Part of a small language model's weights.
Architecture: no biases in attention or MLP, untied embeddings.
Training: a variant of Adam for these matrices, 5286 steps.
MLP neurons of a small language model. Each row is named by its layer, matrix (gate and up: input weights) and neuron, and shows model dimensions 16-271. Each number is 128 + 32 x the weight over its row's rms, rounded and kept within 0 to 255. Numbers have three digits each. A neuron's up and down rows have the sign that makes its largest values positive.
Before each neuron's rows, "fires on" lists the tokens most often at its 100 highest values on Wikipedia text that the model never trained on.

fires on: ","
L9.gate444:113168131132134088072128124138153079102138143040125089196132091148098140151136049125152098179112135125130093124121098060115133117078129179129131171151167093066166074139104113203133092121135103219121152077128140090175146116132158038087168138072088145136151156067101115159112183110163123072107099121091095145158105183088136108135112126157092131205135076157123114085114187098159139100131155166155144065077111140142136151136082082144142128111181112097163092100103087084142097098152149118158106117141134142192151190140148168155129142138140141094139129122083097114155125091107085165146088108084086111077058103133116224069108144092106156116123175141074148172156080070060131151154142108144107108171116100090163122107113148135109136189104081116094134185085115033095133159109150
L9.up444:209131132112116145159124156049074145111170157133165154103133141125168123111087161153180157141182148104127164150141163122124099098123145129167139139111150091169155155150118089061136173121105220121158090168172055138054075130130096164097099125163059138112151129181182157152107119131147154068100124185182160151145137098092172138180138159144131144098167163106192120117102137136125193141145095115144156136134163163100151118149173132095082085127151116162101120151085092158099115138121126104137084157120106181180145133096093133125087077159140092116126086096155153091109163133111152139115145075185105138150186180136104158109134144212190152095150097097160142091124087156136122113097117099120143143147097175110094167162157132097110163061135122121200094126116144146117114158156147

fires on: " life", " =", "History", " Life"
L2.gate1034:113167126131084124174069139105129159152120190182153116157131164100160125053183209099115068090073147085132172060164111164112168120076070145164120111162199143112078108174086077089176133159114115106073137129118080162168130098061159107113119062145111077082112122152160097122097140090130132112118168106104147164136139103111104074078065172088143183179096125078114159139133141158111093158128124164165122118126133112175130107147123139108137123116150137113108170119124113147131178072098121108154125129141120157118100129171118130116179125149146082078147064112147101093125110085107131143165123127100159115071109139122163101112097134124116070102125066130173075109179121093151130126118141102102117109100106115161101137165129119041086176119144081152144145085136117090142079144125222
L2.up1034:105121071070139058117127142092134149144136154167144142159081137123116140115142153158197151080102107094120174105128087145145116165132103172126075104122177132149123127117134165146166198117161098094138095091095114127120154108136085083176139070084129039121130115095091120167178171204107104156124113119141104109143102095133130138124114122096089174134148203143113110131102114115143143117086075126119130078157127117149153156125163047154150104106100142104127111061158071169122146104143116126114151117134091145131117164155148184085060153089141107153159094169095125119091087088157151138106156125138105125104147136089157120133171194140187157090124095148134145181080133120100091137162109121154127090140146120098158109132180101124120160056116140164115175078127168141113157142159087

fires on: "-", " |", "|"
L9.gate1511:136127087118105106170133162133133143147185113084126152174165138162141089124145129180073081180112121165106146109072101185200095136114106115181150175099109077133129148120168140121139079113096100126163107196100156101120092137121132089149164103101146115092166132135096148138155151151171182145105151129125097133183109087137124177167135120152094105162081165152088118089115162077091134114084128138125140106144118124119047116072040129183094134134160136153109135116095068189120139145101161080106093134131131113122175133147101144146163116152108114158119149169171146108164153176147120134173132150102140133142124158091126136151169160070123054143112193098127103113135213117127111118192118158193128175080134163126143109141119119053122143176066134180163145091122174155151072182189120
L9.up1511:111139130120181109138115119157146117136132056122153100145134114140156144101114104088160132137145043131106185129104085111172109095078052152120212117149105123111100139137126115131152130161155122101124140101152192091180147079099122092132143166097126122130155138109118138086100115153079183168130128071182117170102189161118103140119091185118115138116116099154089100168104127155110133131085166152116132179133177168137117149095090149145074159149136115108103103079081119082124131127077107172124110154173058182111200143130081114138097165143195118051182088084187099141093146126143124161108168121128179144105130185136145128079103096124140110131131161175144091129139139156132176102096152065159114190146067103105144110142116088149166122154150128191238074144162146169092113073160175

fires on: " which", "ad", " and"
L9.gate425:179137115087133079180110166113107137150160065117174142096146125167146169103136088196137087121171157133128109143097114070114052124173147123147113121086100099145148160080150116117148180196074099142153124155119064146103062106154125171118148115046124127138142199114089125117161124102138148138081118118121132133108080163151164119144124193105164148152146160165054184081121127086059146130122120153087153074105082163140100181156152092161139086106136087156097128103067107097110093158125122097112150110145058132168052134146070129153152137139096164158160135064170159125119108116098112134171145148179141203117111119121124159198112151109159078167111150144157107218155149143125082130143153142160180120114125090138136130155169114192094102124124073122138133111140077170137129112142142
L9.up425:118130089110150109087139156135142119158120099144149132121090154090110141127115097078108134081127105137146105175097181133137121196204149131109089138172136093048116145194103226143023138195076195159061130203142173084175156171120130116131168120154146121117117145105169104128148096120120214156108129156171108156148172179120091119092155183103128110120141059136128156139152117153136110124154169157112127143150169189160129114109174102123191109157128107098132115165119144165199088139117097121155130111104115130119105089212116175113121130150158177142135110077098194190129159134181089108140120097118113163078222123137152071086117120161112164080165179141076188112098164107140089078138116201142088118086141162118090134118106117070112108158126192136070115154083143148121164092144135

fires on: "-", " and", " as", ","
L9.gate1210:161061174078182140063133094106106062083089111107164138110085129064130149148135123110092097086127138112120127139117128109089101124140164132144102091071154058119135143064121175195159101107066111165146144131054149091177085132151126111113151174056129137085149146146149143147153108160130176142095209120130165120139126186110128158112133126131179169157126088187116083120137158150135100129107154130102117097047083165149166158147136113109076179122157111083118092094148121100118104156159201136112113177153174137112140138067145137153149123138137128073111141072157133085037084095135131125149092168098153136125070166107158152106145092122144068147133147177105044126089147127161075143222070174101070139179129127165128132206088132131051152118125120125112106099099125123122069133189123
L9.up1210:086091152178185123116069073113146124099136074145142138075123200142165109143158128151096145172139141097161093093100125178109095145101169164143101135088180125084189118151107123141135141134073135152133138127038077088193081135097096169092159114086138140167114102202169106151118080150124188180164152137183157148146077140168114084106109133132132125161156109176128140164152180160151087161102110184126122065116087153130117110075161149095165133138122099159151130144148128126107149062110141097166131146175106116103217150196162127073139133119121186095111166146163139131102172103131121139116085139169111157093160100122122100188151076153139158165114089114077129127115102064103136137150120164137094184127103150181141144107127097077142079110123107181173108121098177158055153120055159

fires on: "s", " m", " km", "S", "ater", " cm"
L4.gate1369:138104153124128166127132100137150105120141137189156119105133146123126128137147144133148141101078164130168170105189127193071116140141187063180134153137163075202153138087127162111189157095130112125098127173133170100082122150179183149129129145145147127171151146133107176153119122183163187142068116185118139130098157136132129161087104105111103137170056098162132111099179085143216100070128124165080133132131135172131155126093125129068140134143158126133160136101129136141088112145116152092181190126129126168253124117147087082181150080147177093080063201106150119119156115142138111122165087143149097110156129133087179138168092152096111126146159160088128040125081187162133191149130088121164147110131092122127157137106129123041076102127056116138068184160125127140146079155112132
L4.up1369:118101179116148138145096112173083128156171139139140095191170142127195120102059143079111121196124128138174139134124080168090080160103116117128127049129073160163145142157147128127152107120042120095104154154167127117138180138149199142098086147136095128142177131116151136143117099159159152160081100085076113178090186110135097150099087184093118124168141131117098091120133164149062097134157102207103066103138134141114155076150187129145074113180165122145160105131143104160080182117108124182120132124164110131129146125178113119187153102121126114099149106177112108165134065163152077082151124158097067146110058096163156137127108166132182128092099114136139123120079162170142120099107167084109135138180136126111107092061077143150112079119115124177094151147178181134154121107095108

fires on: " |", ";", ".", "-"
L9.gate507:135108105095150136131149126086128139147151202101133110175150087116142152120202223160086049192107086085182131129133087119069102137087146098182138147121104141068130106042141152112178107115118165061126089114078140102097113130099137148124166126124153099141170147122155091163106096101112171115082135150139165148107151152214132122140086120139181147112087120186140067088111159124098068156121154156085124133130146137116136075106125113174161121110161174147087137176183143116191091137123153096113120147131164059094153090087073128152101134106126168124115137062085120110076088168132074099148164138101135175139133146129091156123170139109152125101140133110149107082155098152173142137150145048116139120165168059198091141138155137085095183140115069171095101134083141101149170109130053
L9.up507:205174091131203088111129237116127185142091055090161126104114115129123123139160176121099120089062081192132154111110088139131107137150133099174165192093144098120114105086156142134177113148154104156132183114160134140108088096174155146148106162161104100137100134135081151110102128080072168138091185115113146174105152160092126108158126093118118082080139049075109170113136149085108158115121130155129126111112142104130164100060131123040096153140106136094131093132140132121127182154120139116131063110120174125158138130151139156191123114149171159166147106063066138095178131152168192128130148111126137070124128108126163131163061122136067097175162180171178118145145127173084168134079138117126112118088132148117116148134136105100106147114175171149179074121159112160092126081111180

fires on: " 2010", " 2020", " Beijing", "History", " end", " University"
L5.gate1169:145154086135175129117171187152154172111112130098118156112142115110097095152147166142114095161077150093134077093095139136096168146124157140126151105102118199126116100109119151088119169099103113106148129125201077079119203125148126103081126185108167208153208167142143078182124091114107099093107144115134148132137118123126102157127084119089113141152145115174132077091189139108140104008152138174163104185130123175140173138150203090128109058115150109132131097104097146148083110161098137169111091137108098086096116125082102092126107082087120181095076113154115172116193124055117127098168041088181061090126172116125138099123189137157124147103109106143087156173176121154100148167102109088179126117142116143169144151098147180122121122159099149166170092134124129125141140142160098
L5.up1169:156129133137151136116150162100103136121115120163075139082184124107184131122070096128144101132125246101120124097062113139182169135149149114117147114056180144092150106128110145068078160111097082098099123114119106069086129111112117115102081115146113139124132154126175127109124184129107123122118118153152125101119122079114098185126087160108112099168161101068132058122148070107132154038126129173159150149114134146165151156159204106081102115193107139121098101189130195130123159142036194169157199118112111140083050121133109066125172081077156194096087153108108117152099174105110131159141073082181148141120145153161105170128160116177182116052156042156138118140110117168093146136143118114188067124119048153147119153144159163115132119059080101132154144114160098076049117093160155

fires on: " Small", " old", "ear", "ock", "ron"
L5.gate894:132108177142085120169150142173186136148121102092137134120056160140125151121142165082069100172171164120105141130087118136131156123121154112069142172154102138141082097106087093143131165111112165101203181179166082153121184132175148136135107067097152179136155136120074094114126124116120151061140152141110134136168151116097114098164126171206152183202141130118206158139183075099133136150218136119075068160150136096165154094095137031170121120057167124160085156066067126107178127076179092092205177119125137110088133099142168126106093121065136114126097127074111113119142112185169092126123096061183191176090109150099080062145140155131135169097138152109188124140169123123137148103124103109142105161122126154160109122091062147181119101150172150135111094096177116098161162075078087
L5.up894:124147171170117073144157151171119104128174110085139158060107180109176133126135156142085132160198141169162145170039153171137129063083065079067119163112193097140106150128107080098130156089127137121204152137133116129118134079132128139181071099118147110103123057065130129084116152082089107116116095132158172101070108119116116142154074171171152210115111161088138119144158112102154138166119101112123174122154139099182105076172130090110096133108070065176096190117130142117203154085126159113171155110086125104106148114182210131065102125144123118107117129134082108126146093122160114134114083085145198133132156146171106089143074178161076133129134123160171093095133119136146178111130093138089148150135128107120144127141112136151143086110127120104122155118156151132154191143124148

fires on: " Atlético", " ARG", " Sociedad", "ado", " Cruz", "Note"
L2.gate235:119081075159105125145153091166110099166089161177123108129188186182121136117098165103108139134135106097132121086161105122102140184119135141163092134165162092127154081185132138133137097165129124128169136111111164158117148151134194147094113143146124093089178181116115138131103098113140086123098083144106140178136152155128106140149135085092128169087111060096120118129112084125122126100139126157104130101135168151147121142106134133115137083120077158143156102083120126129084148132190155100177116095131142148120167143145160124120071141106184114114122137177125088142116099125157135129159116104175134118181115098107116130156107110145092148090194193141163158066076134045151131064134125169152131064109146058078129124102079160150101199156070164095109121101124116082128196099126129
L2.up235:110110086076098060124096138145115155140117126110150109118123112108189090115106143135150121126086112142158093113114130152102150171108167153145112161150139035117129122214151144167134128136150146152113139157149113181205188077141162062130146179129088183105155114114189167128180149087108116130115123122074133133110134178122150098154144144061194115085092112079172169114116132110167157068108148123058116085151132057176080130134106131091180177095112158164168148087101179114129203152151176112129142070154097130123148114102165127131122118148158132120165190154174111107082100120117127132130125094179074126166074178147101117125109090173067107098125189080130120119110086093111103089091170129099097030148180158120086073115072081095078137121122150146129087137098171117133178142086138

fires on: " TV", " ESPN", " television", " Television", " radio", " Radio"
L4.gate333:113153174082141109130149102186148150119194100113143113094074163134065101105053178156112119139098155160124114078127172107113109108126104126132117098165114106114143108119090091106154113153174126128043098154185112163079174147095157129119119105106113141095160158168125175109096112147088155089125119120127129168101131170099106121064079126136118118063157134136099104151097141162128113147186140120134111181127119059170118102077219113093193192164136128101075088121153112185096089122141108162186144115104141133168145129176166141101126105093130142079134183125139154147129063168128201115120113085081119108101060136164152130158123141103094147096140216067178121161078114088109104146142098112118158100116126120110096105084120165164096078197169130095159149144160091087091088083187122
L4.up333:169157139078113120131112132127169111144155143189086141086135099139111137138175149115111122089133118131057127090081171126124143132080084193100111146167092084155124140179112121140097082189168103103110105124199146160130119164138155115116113088150136152074171115147181178129091119122134128150146105167164102155117152185101109149118074129068141151085133155094183136119125117121142072155187119150124118137053099130133110101145137161093115139095162102106098087107147088118091100107067123152158157195108155119189152111123144125055154112120152138149135132177180134159108135134151164123107097119125115086144128139101122150116084158102102132082141088097108146164172159179135089177182109172108140125171125140123122119116137127114155158118154086140167176142085118111154100118129132

fires on: "W", " Tour", " NFL"
L2.gate72:076138141172102098137100101123164103196199169187184102078131138125125170095166123149089091047165155121108132124104112135100142188161109175138108163132154126149088200111118131061199112131182100114161111149161083144044148145096153089103104139126178145065129141083127156122137082112117100051131118209146091158115135134119104162166091089113086117144148078064091152160160089165082087074141107099094080155148177127128141048165158173131115117168110111142092117116113162136113159152191172134102089143134166107114171148157096164157126108088213117145156118140159145147118146098150127129207181142157128117141165093170131127127120147108156133149144114168157103143116164119111146148150127100184082094146090141128089145127165148110084167129118094136085136106123085128098174045148143
L2.up72:189088167146114077164122157160130131101125163076146134113132075131149161171094094072167137213126133097102054174133162122136171139158117223129144147143120104185170175112174108116094144133199082070157171195189168135086150162108129133068103108141124109148114069107130137137090060140133151088197108100092123188154110112166111160138140160061171108095120084021060101074143086073146139125112100113130146129112160149090108148154134139134159111107076123108105123069127105136157135182141098151123097138060204076150113135093128208125159114115110146182138105150176177155123141089063185113054158111036099182139151124090158086163126128112120193162134130173131107181142150091105095128100068160137136098113147085167104126102116148158105173131073178128162125103156097114154179062104089

fires on: "'s", " was", " addition", " is"
L9.gate158:079085084073131170125079114144095124110153134115185131090099057130105138100118154164110176100149117102132181067157098120104131136095155120122130147152139190198107122110137181176123086119128123162099117106141146082123118096109137184088158164173086139120154160120163181189133151138188104111146173046104103158123168104081117134078064124129129211127126192084103161134087139115096138153105086084061128153139073093165121140140105168141081082193155178112161133102147155117101190119107179125156188108140097109126118144125124127188152073103116123185092076146072109201131125110164130141158150196161111119106115150101137171127079149123115162110107096207115111191147072129139121117138146106148093157076113182114097106148120149113145098148051071096152123158176091102157074116109123
L9.up158:083175169119139157075064178156150118170100174058136207142121147208087130146139099106166102109132171127108158096127189117191126131145108161114106103140173154137120181096176117114160093112145129129077196138161162115087136117195148109098145130148085104094183145111081118124070153121139118117149111153104108132132180098052148086088096180104146113095133107148132192086104149143094099138132197140136141161100132164116154213178148151144158059094098088140101117134111106182221082146132121126141111128107169107125095135075115085090160195158107136157117158162135150095093111122162181136167128132105120117106155128084187176132102130141134158119168125107125182185122129151099158137136130147131123169159145155088087128127133113106170165139121180149098108113126118066106127134054081

fires on: "\"", "'", "-"
L9.gate58:138124118134120127067136142156138142088108071134083080089122132209095155108194052104139128096183080164083099063079144085105150138142136136155065123161113140157117165163152177149175127151169137146205096072086116159078136171108089138104161163135157148069138071118151080123154122145143120123163082145172110129129147107088127136167155107164173107132148182117169188150122115140127154142167186149161176142138077145139082172140119145120086085142139213042176106120110185096130124187157157086125136103119124127158167125092139146072107121155091151161130146206155120145152155126099204146133128109140095135157094139146161104163078165144157106105116123123120158129115134173106125081149089144161124186179182126099141096144048117170070165208160129159171127094144101142118095112120131
L9.up58:095121115077094164099111096113115180123195128098139194067152142155195150157121168193088178127114134154099116150210119085141097099134043123138187119159120133099127138142152066177171115089116079137084112188114122102122133141140145111122101120201043074174142107112097163164086193176140135115075147172088121186111098123112151092124155129155063139129087139146071185135142109101085081116149074145104136122077131117145091147175084129147077134134117130149107118126167098119164103118068119129107109148150123159181107138102124062161091125083128116089106165066150124131143078152105117071137130112137107169102137180092154115174101117191099104159090101208138145152162109134119110136131142151140131156149078105137071192100128145172152123161114144128126129082121123117137145119148141

fires on: " of", " in", "-", " de", " from"
L9.gate89:087126091152129164157157106165191146098144106122138136107118076155114146065128088148140115107150107191108141158167170137159127122178101158129167117169127136104151146095166164133164125101128104189099115154093122084082133151143075175157167150167156183114114135101144125156090086119114218120113145158132128185180139143118155146138115202129150097142170159115138121143151148111122157142144158153099138108144088131087126127084137111124100083102123096110143128109093181147137073134139139157117113101121130111180133144109103147095158133101142136188102155138244159176157132133116189075096080166097122113144182151114170143147142108153107121164177196124165168157104187094103109131144133106168136156184153177065141143139144065152128143105152144132156067160165075096093091086182138
L9.up89:147099117157164068123132100135116167141172108093071129136140145122201200150117188133171166133088095145125083129166119019131141152160151095072123161127135142103144105145131141145138104178157075103130110159139162142133105141143086154137127115093167173104132155131150103129125087098150094146133130195135070119093120171138117168138136107115184150096104205165114169156097103125144074089129116139109080076100100142140077130136185119116149115102143126177111150133147096096064164131152177153183150163147216101119077120112120082147178115134096116139163044127100103107093109150115149168163147071193101133128118190125095108125151115136145119161126106197074074141136108134131077106112118090114121067128179088150112079140117122157149095142122123082100138133154114141060098159112033

fires on: " 1987", " or", " working", " worked", "5", "3"
L9.gate274:114162163080120137146110169087131142130118157070130119142089078169063110133170150106103168144161068123147110061142161163190141183130128112089155081194195091154127099110188170104087120098115110146126129070159138197148184122086090138170103170106144127100113150114154160089157115106143155090187134180050148143197154185147141133126098179104163173151120138118031138099104153194143092170180089126116028113120137095119148144105151092155126133124176101105099164123123139134086118151136143044107097134134131130110186108097101085116149107112109161149156165186108176124114170077156110180141137142168097120136095108118097116073115133169167149159121181107157123089142115123131135123112109099075120134079135112144144075187155114128115098138136143084082096133120136127107125087153114
L9.up274:132196147095146129105113085120166166119194112127090126125126147143138131130111070107198117190102161094127122107193101175140101148093153106084124143109083117157139103158167118097134128078124155140144135094121058143122165123085144090160108049192099152134122165127184177150124175138110133096142128130140127176213142144155161108151188079080096157097120103156111127142166201145125138177101130183117071157135154154154197142165158157118174197149130145128139111160107098170134121099139095178147133135116134154153145119117109154137114156123080106118169153112147112165142107143160163062064091156050157135087146111122158202121165160073132167136179130055121086133092074095113096184106087094095092089105075137176111065123098122149093062104120085150125148180130148181142130149109134

fires on: " to", " \"", ",", " of", "\n"
L9.gate1274:074122096138083151086109066064187108128165142157135135075151164118099146159132098178134077149094154127157171137089108137116107208157094157219150161156121115107147094121132165132070082185098121164148123104127139112122165081131123101096175160130148087111135124108121110127129150118211077124158159078155165180101131174158132194189186113117086146067127115095177148098099145119123148081139138135139114123096114136095122153125117101120114180149161085143127105134093124076146104132137136143105081179084172102161195105124060112172133096123181219181088097141139155133076126148107142090195153151142153155150110141125116148116062138144125120117114137203166153147137124141112107149124158150126133164099107093112154156112153106143120146114120145146169208137137120136102113133183130
L9.up1274:090101130123122189110088142148120154126192092145126145089138155061115166119096117195121167192129091109060160180085125166153088127125136162186179112105125110219094092075140139134145084114115187169141091093116182150131121139113140119097124133109072095086117136132115130130179153105183173087157137122127090122129146134140144174167163138119093148122086116090146162120113149100094162146113123078114139136086102087092155110134168097107117128179095107144132136145167134105094091091057190152140161188143147154137193129149089148126102105108172110178130089103135101160123105118139127121168091112117074146101141148106182098139065172154202178122075111159164173110125136094150121154137134171205137112145123068081145107094192097090172094079176224147114146130120138142154058187149155

fires on: " m", "m", " kg", " metres", " mm", " km"
L5.gate1144:067140111118157127131120163076151139167133129095143123094136112156135128173124159119128171136121159115204088173159113135110064097137137050133081080150174086224099119105159117106142088132091118124095161187103164121115193089110206143145096106120139094158140165076123139113136112126111183125122115147140153135145135134174192179097094118075068133171160097158111133118070142116160095124177133161117091097169089144129149097098116095119110106061142156131138162150113099120118171192135132106146189143139126164175105189155133135056175107118159179017126146134132120132162176191128105153161132121135064151185145084133201143126149175110096146212146135162158082134112087113156146068097051090110136151138098091134162173127090138105105120131084121130109177120152129105106131089106152
L5.up1144:095087130170185119189123084050135124148153120154166168170124145123112202156132119131170120160079149119174131158138127113070098089091114131162173157098159076190111174188108150081110078154097111115122157119106107078137140142143198089133155134137154182141151142088099158111081117128192167112149114142084126133166160128115147152097081097109092144168157135155112125140117156127132094167092141106161105052111108139087169096090146133109152123099150153136110111186093068114148102097118139137150181104125102195155149085193132143144160118122178119083118141101103155138129092104133118161153172095080101155122090141144154104126122162067045158166133188153143091093168105104162123060117118097150108167160127115149143103096091132112123064106113071140043174117163127076084111083132173

fires on: "-", " V", " against", " above"
L9.gate369:100149154177113138126137131103077160118101137128105100197161157131119165188187085072147110087126096177086194113141143176156125096077129135177113132147109148134135172163179161161133102129081151133119167113151088143115124170102202160140175065159138163144134159178128056111143132123152145140159149157105147150139122100156180104194133123168127125188166107128102099163114118081085073125133155119129192131129161141073155121115152184181108106119165120160134088118142095174144114079154170160145070118095102110124143114155027136153113075159128125094128098124151120070130162141083186098145178141124101089132104062084107147092056121133136145134100130115177152155138108079127074128040085141126151125133138080162115114137169131142156113110126137107103103164070168101106091161164065
L9.up369:247138190102087084171138183076130171125129124134115182118136106103154072101144137139102147116104103135038148174099166161098115112116101141173133139153140071118154152131136081167173106155102126127190115111125130171132084118179139119158025100121123137115111142182104071090137127157062113126071131128160089100086189128092148046145156186167113082147139091073106120135162148175149137083124076134054069099103136157139109117106134107146094147095133116122130131124108116113142092142144097161130105155117156168157170150148149140132165101131129164109188129087146155079123143167113119175119138177088120160154151111133085093127145150177131069145148135127122099097133107149186144096162106133127131126122169087096130126152095126099146134103136113129102153139136146076217141038065121

fires on: ",", " (", "."
L9.gate353:139099099141171134097144096132162114148114116121177135161119167152152174101140160155118131131147127118105021116109145119106137087142145143132064170170105170122100105170045106125198088148119131178202147159133075060163073189108119110072186148120095128081153096103174074170117066142159130115092187194146133135163136127107141137133073151129137157165117151162161121187192104136155140145167150118173131169048135115167113169116137169120084112108210139121077109101063112141101088107159101113135094101127155089154070185111140112131121158079078126117137118154106152139136105158105107092164064125098106118075121083119149117206141156145121117138115154112082163136121154192107116140158107144125080130186167059141086119119125144175135142134078107105126170104209145124047141182098130
L9.up353:148103195147116136155145139106079064086137126050133160117132161103115120161133155155144148079160155101111118121135101135167179131091125134167128144147128182117160113123101086141185130099148152140217096059125115112127080109112150120129109107134133130122140095157196109185093134132131123091057133144137196110155063148072141121179040096123093180132160174164119132156182155154159132128119122148102156117184081138095125110174124211081086173179129119100154132188124106165204129101123135103167108096131098120112142195112115097134177122092121127168149076115129157109134134083095159132108091155125180136101156179180045091198119166132072128130206051084109098142096144159113140140156176204127112096155099101163117110127178139154146169069137132114111173144136170126096158174102159

fires on: " |", " are", " is", " was", " remained"
L9.gate1438:133069139098129102134138093116130115176140162184128113143091147115146093091089173122087131111155074096107157198168112130140093076127131091090170163145133141157125140086158093144113065187073116104122121141127130154120079087128123138140122159153168113100143175041098120108203122126159135146134166127190122149104203135119152098122142149077127178095085091110126144154100134114109091126162101140068144136125095152126113073114064082139116100112148184112151114102102173128112133122136115106148138132160179186122160131104112181115088135070127101140087142119130083176156099095091116120202136157193118136187208091102115136105104101199181152096086136133116107110094122126135136112101160129149084111109083153198146082116156136088099086143115097168108099136107201120165163074114094
L9.up1438:130133138122134187115101154130130165153084144159120200122111095146115170090158084077134163093154180066129120059110134102113111083084197096115176175131170145174086159182085117132160150100171164133182141153208103132108151119124115110105106076116150118118128088101114127136144127098139149092080113129100129159105139131086125119088154108126115184116140083080122109134176109103134079124134112115142174123174142116158084083100098121180082120165126153143141106115132094138139160120158114164122112110111114142102087141099155108156184087165142148169122152133134162115039085153197087156119127163116146063202110172130129172096160147141139089137160126112158159061108105136078117168113129134138088091121058095077117097094116169119117150141134081116078119098132132055144126121184129

fires on: "-", "th", " Second"
L9.gate434:078121148125111202093052126104134148109115106110151125142143126200066138183173140088099143114141158130126084135086148141176113169144141191073138097128107107098087152149139151134076065134118117145147072133143110145080172159126142071136168132122160157151134156150076096140119153127151189158121116089110103170155187122160145068149104000163122111115203116175090149184092148082131101152091139138158137120146133134096145176095154107122193154157170131117143080157116157151174081145183123135134102188167083072143113128075139139160131096094139116130119134137138151125103114100189105145120150097128153076045137102107141079119109093099128157128104098140150131150077139095117110141119106080167148085131163123064097126087162120123123182112112112099107124145091120156105136104097113
L9.up434:169126173161141112123148175120090125166103152139119151174100137171141196087120138115098129164110106117101158110144175112200115138149139092106153186155137141147190138140128232107125117071099143138144140108126132129136148141156129098208167083123094121104133121119181096137113101121173146143121160161093070133123121091077146149084133137143095153168133085135118104099181133084138141098138122169134113136105135207155195147143162095120119141126140192156118098117218128135131055124130142135134179163090164159108089148120088126181157113099091132146226139127150143117098102154077147129105078034135134101117157135123178152127159115133150159140096112164135149129100135170119103070199136134123144113126221122153104101158108099133193128161173175112086149106157147087049129126105142

fires on: ".", " St", " GF"
L9.gate1300:176175101062150109149164106168116166118166168104068151084135101151128110133170137119111119147102079150158127082069113177073123080109126088065111211135116099128112151118127158144149101113116136148119125164181143182129162154138128112090098173155124126137069142116127106140148088181163117134137132180125126151175143104161161140132099138121138161120054125162047124094181088114105133040176118126125086210092103070178167129132132051139081133111182136136112197043059142143111108146154070084112098163079083124074112134170097073172133154068119112118154101170081161157152120119149128177135105153091080151163123125136110168167135147133114140174138152145169173139136155129068120116110193076085114151139127148138112139096156150172120207169147113169133159105149158118108147086224129
L9.up1300:135134148121131112138160095063101224130143104122120139098120139219115113135118100121146128153116128164118120065110144074113107156181149091108112160162112123127131126051153192111150152127107140114094112102159194167117144131129150132089197112105153108126133178079126051145076121102154105114116134150094102092151087075176109111130093091154138117106088119078081139155178084073095076069089144042189132176136116171129170130136163119133113106144099151156062138138163106144148180119168117087171144133080110063121107096153115118195154165113107121136173100116091097148078125123142138180145127181104101104135099104105094186205124123099131188120137107158140106111079073099073087135086150129111210150117094104155107097176151150163147122161110150131115131084169086102147171140170112

fires on: " |", " of", " (", ","
L9.gate343:197149079138129074133127132118199143174147103118059175161115100067156148197067082118143157166073127147135104104123098106127128161040184133109145082087095173148107135126149145142113140130128108141159166147142103098128152159139112178128166139084121090132116152090095140168112159130116132106122116132143105117168144165136118123029075152113096123150114086138043183114087109088037164083144165112143143119117175095135169112081139092172107099129170153120124117107136143124104132129121093116108069105062139123150142154152097196071124139085142098146114121101084066072092138123161099170135125137124070087137119084136149191115149103111150123139116154181124128112107135107053099132101145107181118111062147139111121135158125123120098079107151128173128108179114159133116180087125166
L9.up343:158145129133155120171134109157152113086126158124156142118113151173128108123108107101180076100146074074139071160121092113115081111081102164176126155105165060142148135119136065123163059148162095170123104087154175126120182098121094126108159121122085117050120089047207114117091083112156172112175123185108164177134154139167137111121171131170160108118061113128134130142125175155133213122090138154143169155123072152125118090190098152145143162110080112165131119179102107165107101117068124164139208122149170110116102112020113126158135143109127061121122066135190133076119186175089099104154096158104126128151107139131123114111130147186127167099122085157063177114098135098081113135139081110159137098150123145131175118128114112098160066201118142122120134108151138130137117135099094

fires on: " |", "-", " ("
L9.gate181:169095097115109124161095067122125131108108118138176087118216101108115191095148120153115154114096102132164141054092168182126132096151101049230139087047155104130128180182143134166078078121156109171183132091124126155106145183191120133130162097114125102114109155080072073152118119139129166134053165101107116146150223162090141172176110107109120144137115162167146090142162132118124118091102162141096143184115121156086172138103177109162098071185148134084103124144158132127106129130089073139073142099156133163142103113049151039095130139098123122163142158152087167157159131119155121151151111158088132108131173083083108164109105094089081042098116144112136132122155119115145115157144137154173112166146150170117124068215113114108138142081114113111135090138040129126111147136115131
L9.up181:156125155114155170112147164149114115182128153121160114151111151135080142073083086126122121111103137113137154070046132121118111162162159153189164095102152148102135154131179186131198126148169134171108118090149064106113118113168156114110182139112136145165125139143155116129144108084127139108157138157142088114137155119106190230085125119080102156065102096118133119151141135129084135109093173109123160191137152104096143105105161127169158106115146139065087096158147105115148089142101142177169112134225126203134142107064159138121113110157135139169119171130133145200172148155107098115127095107153120087109143173094094138107132122107115141116117102121060089127172153141154176113171150211079117073164176162082087106120128164129114121131127134151136102067138142143074206164130130